config.yaml
n_layer: 12
n_kv_head: 8
head_dim: 32
activation: "swiglu"
positions: "rope"
rope_fraction: 1.0
init: "uniform"
init_std_qkv: 0.0251
init_std_down: 0.0
grad_clip: 1.0
warmup_steps: 486
decay_shape: "linear"
MLP neurons of a small language model. Each row is named by its layer, matrix (down: output weights) and neuron, and shows model dimensions 16-111. Each number is 500 + 40 x the weight over its row's rms, rounded and kept within 0 to 999. Numbers have three digits each. A neuron's up and down rows have the sign that makes its largest values positive.
A block is one neuron, or neurons of one layer that tend to fire together. After each block is what it responds to, as a language model described it from the Wikipedia text at the highest values.

L7.down18:579453447382446468551466498489518557465524480495496495542558440519528528553542489539550522509492444534503544508507435489530502506506573575582495558495528480430517574462500436519492495443440460518494533423559495486544448491505512497430534502497542535615527527508537394498482444474518493545
Infobox and table formatting tokens. Tokens inside Wikipedia infoboxes and tables, such as units (km², in, metres), column headers (Note, Apps /), pipe separators and coordinate digits; occasionally ordinary prose words like was or his.

L7.down425:499524553489499547508467531497499431466541446501536500455476487464550487488471519466439593468569473484502448446509506495510470503544526472468494463515519526495589524563376463488488504467482465469472447459570457433472500468482515525516516460510532477502515468473574540515503527473442488606
Slot before main verb. Adverbs, ly-endings and auxiliaries between a subject or auxiliary and the main verb, often passive, e.g. purposefully, then, be.

L5.down0:502475473492565492551506550489461460575500527500528492426490517523521524551540447451559546468487541450549505498521493448549504523520577522506551512477548476499481518544476559479456433500506501466462526456577463501499541536509506494488500531528510447477521425488489576508486556494458486531
L5.down50:559517565476469525483533549509516505574476500518544472469477434454551560503436483483446527444528461573483484509486471516547520485471488519484517492546558512476480573513504560465555463436549468528501457490507533502504569528484532562473459518467476490529488441530515465527499495485432482559
L5.down54:535551416445500462512453513562522545514475520505487510569540483529488497540518465520569463525547510490525566497439495536454492513542542472504507441521466463431533500550561473485500507507482447510463498474483559432535580558509551455494502546496453538496390487538450480528497545497492540515
L5.down126:527463419448446598507558513507485492483469486498456493481554427537532478485524506553548488513535476483508498505573536428527469470498544451504442451550508564475512490423528530485515492478509461483471498472486496512553506533535521503524579509458435484569572511495476457481526547569522477533
L5.down132:559510437458506502543520516522476560538470513415464454444526476462477527484527447515465542485434501542453489523472485509448551511461538468502481425550498479437482481455538530479479518522554555561513508517437511550516512477541520548526523488478552464547538544464524521562577547535521527433
L5.down141:510495518573509547493499479498498433509455523500524526470500518521493577532465509491495476496506527483474512455464546521520477508462511470504468580502500459473518503436476466498490541459546570441434497492519557574504527464568513462570530501495486471488420510482472516468485465460502516573
L5.down163:484519446558512486509460528532481511394471529521476590539495488510428530527489427494476527529522525478513555458528541476530540518479565516476508495519530530451490499532516512504512508481529442524472479445479535472511403567449491500531535495455488507574486488484473500437502484496470502500
L5.down175:540488553482593489495486528534402481505438521517477490485466521519495515488490499474437515487477514509503485480523519520505493497443542501541488460430583594478463541428502490468436476494452545478479544447477441576570440564534543498490440558555553537499487499518533426408513481548487498551
L5.down303:497494455508467464564519534485414536522515396456524461520513510527413524482515514458459464507450485553618498561503437473526519512458545471499504528493513464561468535597513515525514488490446423448400493453525534527556575438510498524507496530505480493513506508484501527468510515547506459521
L5.down335:530561525506518502510524487515497490550545582509508499436480522514482462544521539469473447539490484488522478553513550517498575469429505507462472527499474499505476492429498509508462512484453438455549461529482407470565539475495507462397477484537498500519478497488527507425479435468521449544
L5.down355:511504493378546502515467464492576575529525512440556463505512426476474494594535497510539442568557550547527511508562496437500505451487466502532477565506521491532469495485585520505456490472466476515490517554546550467456518484468452469480499494543477457453549469500471547555477516508543583503
L5.down362:525529513473423550480487515475479512510438446481536510479490439474533533481531465516500507479469493460499540529463540511511531484510538509503430556517461507502540508479471484447461456473420473493514513468473510448442445436498560519555513595492503421505484508453518522501464446579556473531
L5.down380:477501493450569468453538496471449543487491516520581479435621432487550458530559523462412421494504501518424522508450527475548549502485491505491544434512521536520549578493533520497479569493488537530474480474560476428439557501493472516442517561446547504472522474514582496528463522483545499492
L5.down442:495483507508538470503502542505538577457461488519531485486519513496506487551519464509472478496483564544496508425493519486476534483421435509450557489594486501562475513592419557510422481508456462549468518451596488510460491515584492445442467524492477468526477519488492615511489468518507499514
L5.down462:578457486533439439450560506463488522494390458502515492504460468497492443502456515491529495489519461536424543479528493480526437527521600534523482537508516500452497558561381505533604476460417464533493444575513504497578460540498440477576459516504439510518561452445514517493532491538514493486
L5.down554:486463518530503542541508447499486517522438454445599567518516494528506539510492563529411451489479484508400506555478498510504525459478505553512522519511461490480513456481516499541490447514421509483559474515454570493466457519479508433471401513505549538542503492543481561439453442471497472490
Determiners and quantifiers. Determiners and quantifiers opening a noun phrase after a preposition, e.g. "between the two", "at this point", "after each", "of several".

L4.down125:461542483522584484538504560494533532496505555464477493529543493455535510479509461571533474516521449556541515445429490516509454510475505467562482507530532505484595463515499476445536508500492500497559496457485444472489472508514530509519507468535474521540538479495463531541474446479536498447
L4.down158:474453506562465401510479534561506557525499520447466536554592453466500500516508497444536481491575457527442499542401471492489513441512586482439495521607470469524509402532456485501456478539480512509521479469424500477456491557514499535451527545447522580457465468492527504486504487558478561562
L4.down304:507529524516440465466494530556496476523467515492416497495452477472507510469538513503569515555534515478510577501465505456599450494486508515514472481561467515483537529497487481510550486497484557513476580483486465507510463505472587454481447569503576524466524492465397457431547592572527452454
L4.down517:470541523502493485516571483481493525510449492564467517490537487530463516462510548437529457519520488542431461489564538384518520519469560523538429476571540553488445505465510469521446511485553551557535483556437557448445456576514525472470490507504480518539496458453552600485428454530411512524
Quantifier and partitive completion. Final pieces of quantity words and the partitive words after them, such as Sever-al, Man-y, forty-e-ight, all of, some of the.

L4.down191:466568486591519531515494544447500467454513391521453539519517425539497502467541508513497463519494415521484543502483494376507508514467475484489470517547580526565512495500464500531494546478524522496489586486526447509500505453456480463467562512474478460496464554487432476588519475486537501517
L4.down260:570479482434461520521457517484523505534529457442507529501554521478551478496507531538467512458540526469489478479562472538453504489499572506566397466463473488501460576482496515488455459541530478460508493423553404476471470547540507481466480452487575486525532536541587513508511543517455506547
L4.down267:473517482482503513528572442467511499476491499483514475556503473486449477532501545495500567423502494459462483433551466505470467482467504585475481402455524463505429548534473565551514515502473512584523480495551503491509527381446501495515443471495520468483521557413530574565522445515503472453
L4.down569:438556477531479488541486468498510488428549553514573507488456475507484532530558486492522493446508565525494447514565475519499522510484540462539483498430536487528540489492420552521473491472400437460538466522526446524538442377538496457528508455519550494502518482536543473535462528498418517526
Infinitive marker "to". Infinitive "to" after had, difficult, trying, first, able, as in had to attend, first to fly; also last pieces of place names (Libya, Punjab, United States).

L7.down183:541518468466504489529399505483526464516551529481471366516540511522512506496561534517444501495504582549546654535452542480566456529548506511462463526502499492525470525458505512502430445548463514505538493521491495501487475473530458528456498495524547575513488569510492470441511502503527542503
Indefinite article a/an. The indefinite article a or an, sometimes one or two, opening a new noun phrase, often an appositive after a comma or after is/was, e.g. Beauclerc, a pioneer; was an Orthodox rabbi.

L4.down236:536520517473505530533539578545486541456446516528505499459471485404495517540540498544494460493525469505477515567462488533527448509518527589449506493441461499485486482514518527461429473485527505432502539517510472491565468530512543507480524425478567515489495510458494464537520458466482470593
L4.down307:519558519505550576575517550605485494553539521466470459471473452510466477504465523526602481502554461456499553489467509469565433509579476426486462535546529571487481505420503477487569479467464508462510389552488498532541511480539455493452481547571515527524497499545496500463498483532527483442
L4.down335:454554531490536459514448563463423484541468492521471481498552467487392530553527539489489561553497516520480484455433464462494504494502452492549548505485544482500489527491495494467522429505463534493491408466573499510537455551525412497514581445496491527428518415468533477500579499525475504462
L4.down509:536492476398472489469521467536542489496481448548559586505488503512527520476488513474458518495457566464504479517497441533569461504468466536496470489460453541495426505464529487509443434487499526510446483510469412582507491482531554499513474506495507450541443547424522455486407512477473439503
Article after verbs. The article a/an right after a verb, especially "played a role", "reached a", "had a", plus the first "=" closing a wiki section heading.

L4.down47:519515463546521549531547511475483514506498526461487503521452474505496514502503534502484495474537464437513498516545504577503472517519440485475407515413490496484501539489449465535507466519477510456566524500578540513471512562488462558509549507514553477508533497498587520433520568474518427490
L4.down87:549509487415477485534444540507487552515496584481544444528464478487473505509515484499555470549538482523493480573486503524489492456501519554491424585486460488458471505535520498503412485529422527500433490490476561506535470522500486531505471465524491476478493542487473501492503485527444517537
L4.down447:477456476563473554496500501496494562494454567487461421444446498543540499490529491483564528461504562521539505504498555531501535453481463498520489464535502533508549481486499508500447578584534464539513576525506621438423489500584481472535540459481452514489532548484530471461490458470540515467
L4.down561:547454521489592464522546535518545550476489511496468408564493514491580419455494515480447481500562491521520586549525513536547480488497472515474494530499507519518479531516423550508488615477506572486485524505491564521540478550586395502501548529447466445493521567472463606551486523485461526573
Clause-joining conjunctions. Conjunctions and punctuation that start a new clause after a completed one, mostly but or and after a comma, also semicolons and commas (e.g. ", but this hypothesis", "; however").

L5.down27:486503591501491519476472513495498508462495513537452462474473498515470515457629483536548518491535488494520537415534488473538487493585512523479502443570527543477523507475503548468483525470565503462505520542560525495503483499563522523499503477515570454510481477476482457404483496441510526475
L5.down88:463500443485510479545492538513550507532534582489480553485529451485490448531499484519458497527541579529418446519465447472579519543541539510460453492497592559547459467549466509507508476472539472557508436451530565433449532461548569451494482457402439476498478496413531509510464497487459510510
L5.down161:554505502540478544561499576490548551475491505503485510566564578512574471470468375449528486521506498573494530480552449470495489470475481465450464472515502465479515482540527430542527497528494519558458457535409546591469523567480544429494530488476498465498454550509544508422548534460506542486
L5.down207:506522413538504478461536544488529443572447554552486522517497480518508519492529583537487534461531546507494515517449459491528479479474441495472512480519497500467570504498526509513489469535545527632516523557509481460532574539550510460497495494501466483494465406452549491527506504425515545550
L5.down209:429451553519444530479528465515455512489557469554526500520525531517514535398439581465451535544481528495504509484447530392473582545430458468560415553473498528452501449511455508528496510441530522519538458537483423520464463577485536550512515505527569559535462497479456507510461472523495548462
L5.down226:393466456478498504490536512510451504479517521472540461492525520507475560483511425527488526433540453496558480524440443530502517490498450498512503460518499508549482557483472532515464530619468449464496434588456418473492564552527531545596494515482556465464491453462467535473475468517525485567
L5.down233:545506514535524538495531536461459552591503450448535523485517527399575454471503571430464475401520452491509533434542481479436559429441590488584486418462505476515510548467472512529471507479501633493537538580536451468528408473567476459502473469500449530499486480431506471432513458507423560524
L5.down258:477517583521483515467514516484507497512474420474422503463525507498477413438434472462518526484497525487534540486492474541535442495477546542530490472551442491517444558446464591486442523439512497521585506515542413528527438559448568558480512505501511520528483453516473497542542479481484458475
L5.down267:504527510584503478470452495500492561496444526450468453517467446450543502551532503503467494411494462540497522493514525459466479456495426453594492515525498515524534530514399465503512510483524556485517507560427532471513449467517495472496463503545598535505542553550508492508509553522464466409
L5.down285:491477463528416503499512447431490509554492503533476512477570475482450494485548482538541496522548540496521456545554524559499512535450509477477485491476473536578542460462424471516517572467470554520550497480429485457490434536536497535512567511477523495552514532469492439504498500520489520521
L5.down359:535537507493528489534503508567535531431466506525491526494423567491482509509462473495557489523514515473465553506468514509526556510472517488469551499590533535474522379561445492467484516557467439458580518580525530538534466457508531496521515499467509545524485562491486544427457430502518545443
L5.down388:487529469497483448518543449502454458490539450487508508546526501545494497481546545474478501564464486445507514511471502523495507465519452451388480529502422525479496497480523493578535448534452468433514437519473507481494487498501534450544428533529483518514500468506514421564513507488554558506
L5.down402:558485587581398522536499526562477454483486536584463490559561488465486493459533441516467571485457550525465562487437505525437492555526514527488475496544505551621480548497546473507514419536501551521520484499467480433451585533482503513488478532454480511485509507485469461501460515528516480498
L5.down459:537482540464494499494454519517539489538489554492482478507514485435489513531521488534466490515540506521475471495497514490520586534473508559487577435448539549506489451493516518530483484524598521515494460502476514500493549436572529514502479550501554448476555476508540612438470433407541577483
L5.down506:472472498448510554502494531513477453480495456486565538540522510465519523523505528494484512481518496431536562452477499540446519479534551433522529512516539508504516542598422595506444516521533485458550423449538491563532430413551508371486511604520514569536550541493438479464501534527487500510
L5.down565:513473443517528541528556503544467445485553465502484513526442536496488560461504489535503504489444459467496421505555465487550457547568488464541532518518488517519484573506508511497463517536440453542535463482501587469468485464485546504514444547518512489534574421495522544536501584482494515569
Function words in fixed phrases. Fires most on "time" in "at the time" and on "to" after verbs and nouns needing infinitives (continued to, trying to), plus "not" after modals.

L5.down48:496563475576454561554494539515506485509514525492529468509545449475523529490491566548492544514523522515501514504476489467470499477451468517532454453504493475497522540514466510470449479432524536462436475416518471545532547569519469545517505491480588475573498536538487564493565481469496450464
L5.down127:512520523548526471486557452533537513558471409475511483477516448538465480504551511515480477531500495521547518500530436499463532523493498471435531485482562493497509484462522516545531520506480479444514528542505509548533475600504498481439482545494439468465561483572514528473487507438460493524
L5.down147:501562417546498485472496467531526543482545507542525471517473471463500461497463582494516525471423580533518502523499456477495492424568550455523442501505541513492549442548509500536456488482446524592432453475547487466508409510505488476488471540542547485497605539519517511490498459527470571435
L5.down181:541516531524482504498425549543492545522495491539495522553437465493525472522490529505543474552546517451542511496517577602480561465459497461403458527530362526498483459444516501475588611527447516473488538477503488501493505483530492484552504497450518532491525509512468464508559507473479522565
L5.down188:482538491508497468433519471491429574539503426513461516474551515488461502518519510475483349479536490512469414578465536505533452489416459510441515474528476507436451483526538554467464562495461519517513453553537457479481521499482405518581572485557512508495434548560472492563555484457524454556
L5.down223:514500522505552505517521444541526477509496495500548511423552468486454482506482511545549423528541527548484491505413491494536526569465499523486488447515490510523518507506547445470552507525485443579500481498437491501511499559504573482515492496550537432520473507493514496485515611561518530513
L5.down249:428554527474462528442481486514494484547520528528515447476520421552504494445520459500496412430527534513494446503468482550491504518534466495502522481589447564567532509522495490514521464555462536508515554504572521483512488592446448472553461527535417571519510479531477524471528537470476531478
L5.down281:487440477520528542437441453540566492512491495535480490412461523539574517504519509515566461427478511561506529518502472439482496511462482475476433488491535582476389524522526541458553531511404487569580535480537556413540494506472466486479525488517543486567538537565510444518479480507513461472
L5.down372:498499516512483490517530539514502520498527482505524545485536529425436483493533479510551529492438533390550526491417539455410509518394508525447501445581457511520446482423481492560483500534527434462490521469485548618539496488500508519495553499459469525464538536512500536476547475545500517421
L5.down406:506512483521474550561470510446520554463516488469442525496479485425464423575507472482513509549525488497536487490535551498541531506466546508530472517492490533540492459487442464502480429518538471499522463485395456475458509539532506530483628495455470488534461498507451469539402469475470491555
L5.down420:462496473472583422556541452511456439467460486512560530447507447540487488514478518476554429518497574488547459508434525534463452472605522472489469532450455585506541497481541456556494559558512489558558567459579469535598487524535529493482482502519575455526586522507512529480407551481556487521
L5.down450:490549475497522460476498501554473484501523510503479493554518527417486473554480511522423480436476534540506415467459512532525515477453527452491430530454561480497426471498492535535469456488463514544479494442498484496461497478576482520589506515513507557437477522487518490510548546529516465507
L5.down461:488540437518458490461485484519430528474529497448456532474564467496537429505555465478455524457503528452448529487516518539500491471477435529517493401503560531493576543524528491516523482543457524556553515451533468466454434578549454436539552532459512448507444519527483422443494534493562480453
L5.down467:464535445468513497584549485405492475500412498555487472524446487491495503521524547514442477484464521472491536442446568473516513524525515517490480492564468564530503534544462518554490536515479499472456486509591435531462499519498470515498557492542519519507493486494463516509581495477517507471
L5.down472:481459470471520528610510469517542496532510480528431449497465493502471480558514446578563461541530550534526489486480485520488449539468517546477488484531421494507523522449618497505547512461546516497480505505552460550454509554514504519451542496467429568448507587490502477511538511500511496434
L5.down572:466479535500496454531506525517524455522520444485558502546527487534475514416423533504616477534550506494585475481550507487446483477540495517475513481516484499507450504426502544499439481531454449516544469538503499584545522442471529536521572543542536455527480511533477551460433538548521492383
Coordinate seconds digits. Two-digit seconds numbers between ′ and ″ in map coordinates, mostly longitudes (73°53′56″W); weaker on adverbs like well, later, soon and mid-word fragments.

L5.down63:553539514533453482409459506484531481530509499493631504524487538530481494572486471531538510489471499480482484527526549529487525440459584472497442510530443482557608513448522575468479449509510514503499572499514536600518387512520457525536420413513560521533522484523443493467543474507519482520
L5.down75:515507428581562515492574506521464500516550510471530485497507460532545479525509545495491505435520497493533539484496474492544476501472435427471487491536483517487477574536518486486491541489455454463515496487521503415496510575493577520532486582459494558569451511520554445504514511506527482457
L5.down78:440514489498536556527497481523530467547470442466493545485535502445452486568476396500553516495566473545535528501541545484487424461492511497479490424515532527597564543567474530453439426499471484435501548530453544575481470508511537519457450440514465547472480531501448529548521522505484465523
L5.down104:473575531467517533467445526508417549545492503471483461488573438517431515493486587495507507516539465482502526496514457482464526474515502500518541497477503472496437494551578524512522489464504457433526446516482530483544525555511423552495477497464600503488487469541491463460513460426538535575
L5.down121:497470545516452521494507501505537477423434543413489478470513446564482512521469554442528508482452523528515490532521531529476427515522456490469491522474467524477547485498509547460558507412490497481496493527513570523498470479471476408465480503501497469504510543479587524492642463546477482468
L5.down210:533521551485444548580517511552456517450484523465519545511487460511475496528477459457444524496551545532512536515458453528535523511472493493458497461555507552452502527446527450540534517396508450467491509462479547540530545450535441492513482455489519499484523384536552496431443514517551486550
L5.down241:526474521517617553521510459478474539563512544535566592530505489547505499505467517543542489535492522456490511526468415520481446484542494483481540475541515528549449558496481484543528502450462464485544492542450494475532451498569496528546511474512513523444486506439457476575491540530490516498
L5.down283:524557562511569469492503533479496520489540549513468468482441533523450538425572452484524447553487520536526495482529529519480537408413417512487529462525468500439517525546530495483514464473539501447478411471508519583462515525530509497511572379490551492433543548494509482488519537503479507565
L5.down350:471533483417508501500505456516517596512500474478530533501544429598509526533557536565577454513491568614465566537427527476512393534466521525465499542451487633500532503506421509517507511538512467521507471507562484483533531494535464501420482491489472521575447496503481509467487460508508505445
L5.down353:369502515473497431550472464511571527454483493487526538447426506499493542529508492566488536509489509606536555509545478467467499559551498531454412518450553572504541481445420521510460471497543515509493484521540589517401497515469540485497558479471523513532513502498474528453522515551514415457
L5.down387:498471502487535530517481448470478449451524440548564435450497509487564467599477506463478498472549486469465500494470541508481549460557515422470610450499493533464476510490601537525441478464491485490575499500455453495496537531548539497489525548485489504522502580462520548544601456503504499463
L5.down409:495487565491546542498528519527529450462491533526528534503492524542498502529517506488528385489449432552469504533493484521501554499450452470534527563506433528446458423494524443466506508494480565500517456442502499501528470444470463595535515443464511529512491504470514492466538477518441535458
L5.down415:458522516536506484507477450483492559489496509464502440453548456473492498539524506471443514472517552481508501508563467464459538534511552508500579500521460447481594490498590540540494531432465505428475547450476564533522438518465460470548522516480403482454503529443545487507506594461539516529
L5.down426:569486574496491459539514531489494519504472528549517513506474545450451469545511420550496541553582447493506571546508521456521479416487491468503492534467532532473485495497486499468492484541493496519529490568554469551552486531442536534554526500504490464480510488484463487432531529477519470501
L5.down458:520565504486468492528533498540477529461518455473561475486528503469466533445501516535562469482535514550492485545501507499496499493511463469441498455484534518506506541539490410487536474473543559491538531471476438581526498468504575507437486523439542489468460503528482484550530506534436507490
L5.down513:474503474540507505542521445555508487468529583556442493538544551565531461492495523520436586512455465450462478469487573523452471502467428509500553507539511453477475492527505462548450509453511463501443455477515460563502535498477397493462559568528588522492500487460540444432485525525424540499
Noun-phrase opening determiners. Indefinite articles and quantity words starting a noun phrase after a preposition or verb, such as a, an, two, five, little, no.

L5.down17:526497552517462537549534512408505458485526519512467425506442541492503504542559404525492520493446515518487547425545471533540431534499425529585504456542559416463503509549477501602536514521503420518490459519449597508469530464542475517479540425499500441486537522460479526504534569455476485479
L5.down23:483579519530484528463532489463486484480456495529509512489473519453524475483475474501438482406518549458514522597491615467452459534506482578489416513490448535510461572480552487533494467554503562545485521567441430524466524574488461518486487451529526563518563520461487591488512447494559466544
L5.down79:504484501487558516494475538531533558554501512518469546540488478476511513454458560563526436517516522460541562529462567425554503444517468517467501495554501516528561489508500545528476564602484509497480488476454438463528481481456448505573418491496436500530430469534525479500578512496509515471
L5.down142:571497473542441529534514471574494515465562508483529501518518438485524508431580498522450487482448557550466471494499488514503555571512532521522504468512593437517501592470483462500489500507448550472488480583528535486477461432517513561534517587478519496439503505548498451519499463496490534547
L5.down179:510523532498499477441522502530497524489467534488465492508428483481565531525491446512434468484536510494508488542540467461476482501542513554509483444572525497521479510545448472450495510521477493514541510488515516391550474527500502481529513512542500470503499516523548484511397509524545439514
L5.down195:470453533557492467583569506483561476523529506535457535492511437441527590482532393482508442465504423499573522479532503554514431528528490502502521459487450514500524502510533522506634545462498519538465492491602453428501512435438450488483486477476483538495518533532452527499469440483529475535
L5.down231:481506520431476465546526505488419553520517538490491567487490459451492531549419482551568457517568597484566579511489455392489523530542512487508431501521457500509547501428484465555483441509515487557495460516465484509487472455494585475540511450533532483441508552416432507498549480528507485487
L5.down302:464478447452461574427539510517512521526426536525507572505524533451433476492474474461541502512532551484528553397466458495470507465522582468495484475499449434557494536470386518527478461543537558514490440450489525544501525584536579441465486599539497473531436485521440447521527468507440502495
L5.down323:507535559502458548467616496449442503560454539480463554450504484475516478471454511502443442454515495441474479479413490528488497498493458586548470503484467453488509529457473512512582498459538566510439523524514488471500422492489526471526508525559505487525548462484527547557480461517529521502
L5.down358:516542514532483473529561399502491575518476506497454495496517358476468532518521461509495512483517571503508451449532444518534523465585497560443441467486446469480511413552444522521446450488428530501466516539533435503488490471486533545449587483450523480478518511479437486506486528453534495488
L5.down451:489500536461546500498487456474525516588502483536491550471522495535521493452434535511494588485507552439505448478524480484464551495480444536487486457470584520474530542506447564542491540515487510550498460469501487505493447427510503489536527571508492550488483536513509525557517515474494550469
L5.down512:497495527545508629575587514498429490544530490458549404491477453444549573499534488497475482454546495443540514550533565499534484508518550509486475484537524435494458532542519546533542502547457526547497424488490503499486449486546531460483468456600471492483493515491482496581486557388534471459
L5.down518:533544452572447516503564479500524502387397527492538490570526517466475491471538481516536522422490564507413479440457490544498509467523481488519532455491497540458488517527496529529516444464548516532462477484555585457485441479428558489472492534484510475522503536523474562525502599514541441512
L5.down527:466483506528412583478564459464481453482542552532483524511545462537485530469524489404578491518526574482561481486473496472484479513552510506467473460497489485525481538592523514521499524458525469496536510549488537497442467499489485526523499423479577444508499535489485481523463498498512457405
L5.down538:440547466495530481541536442526491511516513533436509520457490528624464460524606503523413513453506529504501464418451537467541498456519561477443493476539541585507498547510438485514533479438409489472542449579488490501487494537492515526473448516542479506489525432503535525490478459543414486497
L5.down573:477483477520593419506473471537516497502527476566467566550509540588469478503496523456538469528584511488553524477506473479484455441578478450581556466508530539539550460508411498540497507545477496562552512483474452470485485506519460440488439482530468539450447538545472475498526618490537528559
Predicate verb continuation. Main verbs, particles and participle endings right after an auxiliary or subject in factual narration, e.g. was made, took over, go-ne, be-gun.

L7.down166:499485467557480421489490440548491501447564428516553533579532495462551495481495503484516528468452469498480560517464492473530469457556510450476503486521523467493503535456394448546456479494472477520482506476546420469567576503544544573415487505525514500485528472564520430577477512567499491493
Coordinate seconds, conjunctions. Mainly the seconds digits after ′ in geographic coordinates (57′42″); more weakly, "and" or a comma joining list items in expository prose.

L5.down34:544550511493556467467475498485499437542458541481485478512513458455467487547493352525475431441451538544568525542516514600385472535516468575507491464532478560480531537550496527452488562486561474553522510451463600510474515529498534492465532451501498520509477452512538538524523477467425498492
L5.down37:444448507537527438529465451486479532478530477476546486521547539460537540494479499487545494486531399523535502558415527514512476473514492539476502510525488465504538498554479498530509462546428441509469487560531586608450529474531480530430452465468494445516538435509470493513590530471502466490
L5.down47:560483517522515522520551542557471497475441414520586492516502512562518515473485500482521488472566570472439459446584570508441510462531452504516438480575453488466488478480486454518578460401546519492504495494470554479438527553481524475507456568524504499505492512526514506520482472523536496426
L5.down68:551572533521548433534514475464531546508533567476491449523539479485543471506498432514513536550462532487487473493501514537429526459506457497567520501430532516492496442495463532505437485564566546521519488497485552477474466507604526556499492568494543578548488468461518505603449475478522493514
L5.down137:489528539491559506494456538491542527437472439473497578530489497521558512484522468506445500465461473477479511479520506469452503498520480465452470490513592569540494466531539465456491507495489451426497531421478478418486482584497558527455454570486557465543534520517487450463516500482494487519
L5.down140:490562491468560429510481578486503635499524508512499544514445481464497516461536449445464565457503543494489490459508517526491502505463582465500487507530507535509559509388516525475547470498551491546485488516538415532566507546390502543561555492445454514459527464528531536496451491513528544560
L5.down150:529541473442454443487429429533475474485499540515464503516557522474491459497487502461439532474433497522526483500541535439464489470502500581448505422457619555487522496485465432452492431407476457525502507594495563545495515506462522464489436524486503578612544477521450493498497456405434450483
L5.down224:552519415465454533541551553482445523452588535444452462518405514481547539495511455481486459474498509470481469483502542480516501513545495501437552572490555458524486512534467455477619465484482482437500504487532475488458521457474465476532418529525507560437531481525519458459528487491551421540
L5.down396:515472475491570529569560528477494547502527489535524490504493491518477544515546579575519504542491482495488436515449530490479468552485502498502479529481463550555461531484520497496480528532444559467512431489577503483449526457535531477529412512506506442473450554558506490537502482522490492586
L5.down412:486495534539398502546489506512502454482487531436488462582454456576487455503458520503518458492570464467497482475443551524496458537547540575537507572468501610549493471537479505501528512549466481522448484447431470495528481503430428481397472536524498525517518547468487491489456540473510505523
L5.down433:525432428538505494471515492547541515479479541461542483522500437515446494460501513529554555491446511541508487434541541523554453493524484489507509540496482542472468485524427538553515462463540609540413564538572512443505518520535470517578546506528485505490519524500484486493391481544482484508
L5.down449:503474562452541503450472499496478473563435528544517555464505458551476500484517464569417446462564467520454499506506484484416462472416452536494537560547565564437530590461544491512495519551560485503573469426505506518494549501416522427467488504461496498547549485481457484563475529509526532446
L5.down455:557512490439450523467536464531500504528504523503460487466480407571555451562457522528535499520492502529520471581526529508485538428448516485476482499535526517505510559487420537538496468474485486456544461468433480459504481453477502555427530456508451497511442508517502473535537463517550506511
L5.down488:432465466503457451492494499453493434456482538432478489561478467445531490426487501519498586556497535471484528462497494477501535492593554561540454518452425519561417522446482476474490466547445575577517451521522561531480531524437478565495534507501534472550559552533493513493458546503522514464
L5.down528:491543513440446482565513491486435532496446494440511530465465492495472537528497474521485556581409517549493507427510445444589506470490530536405507522489500479480517433483485451462471547492538488462464491541507512486487465533460568571535486507513530471488471456525487417483566537517553456452
L5.down541:471465497549473487533512455568542542460419457516512502495530528429485522485480469547514517498489560530500520482475514487466478472464619497593512480454485445486585493529430525523506489456514467456446438560507545481484515534516546439468608567499494521469531520470533531474503477415550479443
Wiki table/infobox structure. Tokens inside wiki-style tables and infoboxes, such as pipes, header words (Pld, Note, Following), numeric cells, and line breaks ending header rows.

L7.down398:495500514475496502558509469444515516427433522446524485472544505532548510473553478496482487511490514505517541505477509551551585543457486528509458527476505508448490524493477538496485531442563539522545493490522561477484505456444541532545495513515502497492483526561483534450572527499442495575
Determiners and quantifiers. Determiners, quantifiers and the number 1 opening a noun phrase, often after a preposition, such as every, any, each, that, a, one, plus 1 in table cells.

L4.down233:467456547535534505447458574488473564494504487546440508469552453527452523487507512449544473564508531491471548477458494512520540432481525445478569494507469532529460472531485496382525498566509499524437504501459480496517452548466435492511501531516506464483473472570522570601550528575457388551
L4.down399:496448509462478446556537446530532489513478487496509471502538453514523532507431470488556489485569571438501570475427484399554523549594502481473541520567498481500513536488504506478511518442451461454464556483566560442529496454475530537479501532476495471438496452484489479534538547516458479553
L4.down451:516524435452551579474484457501477550515435505537466516527511495483502544530530544486509619505523478491486505511503526490544544517540460539487525491562453477484528490581560536498507457550517516504503547458446494463552533464448512523547527419432548520522450548529481581479525460495468439498
L4.down568:510499517511468508527491518405445623514475466455506571513525497543469495539579466510508528485453427477590537484524529495456544461477514508459446546487423496547540557518481517462533426529485508478536486458511556476457455426572517505566538504514544441489447477481459524493483488484592598583
Coordinate seconds, mid-word pieces. Mainly the two-digit seconds value in geographic coordinates, between ′ and ″, e.g. 32°59′53″; more weakly, word fragments inside longer words, e.g. Kr-ys-tian, ins-in-uation.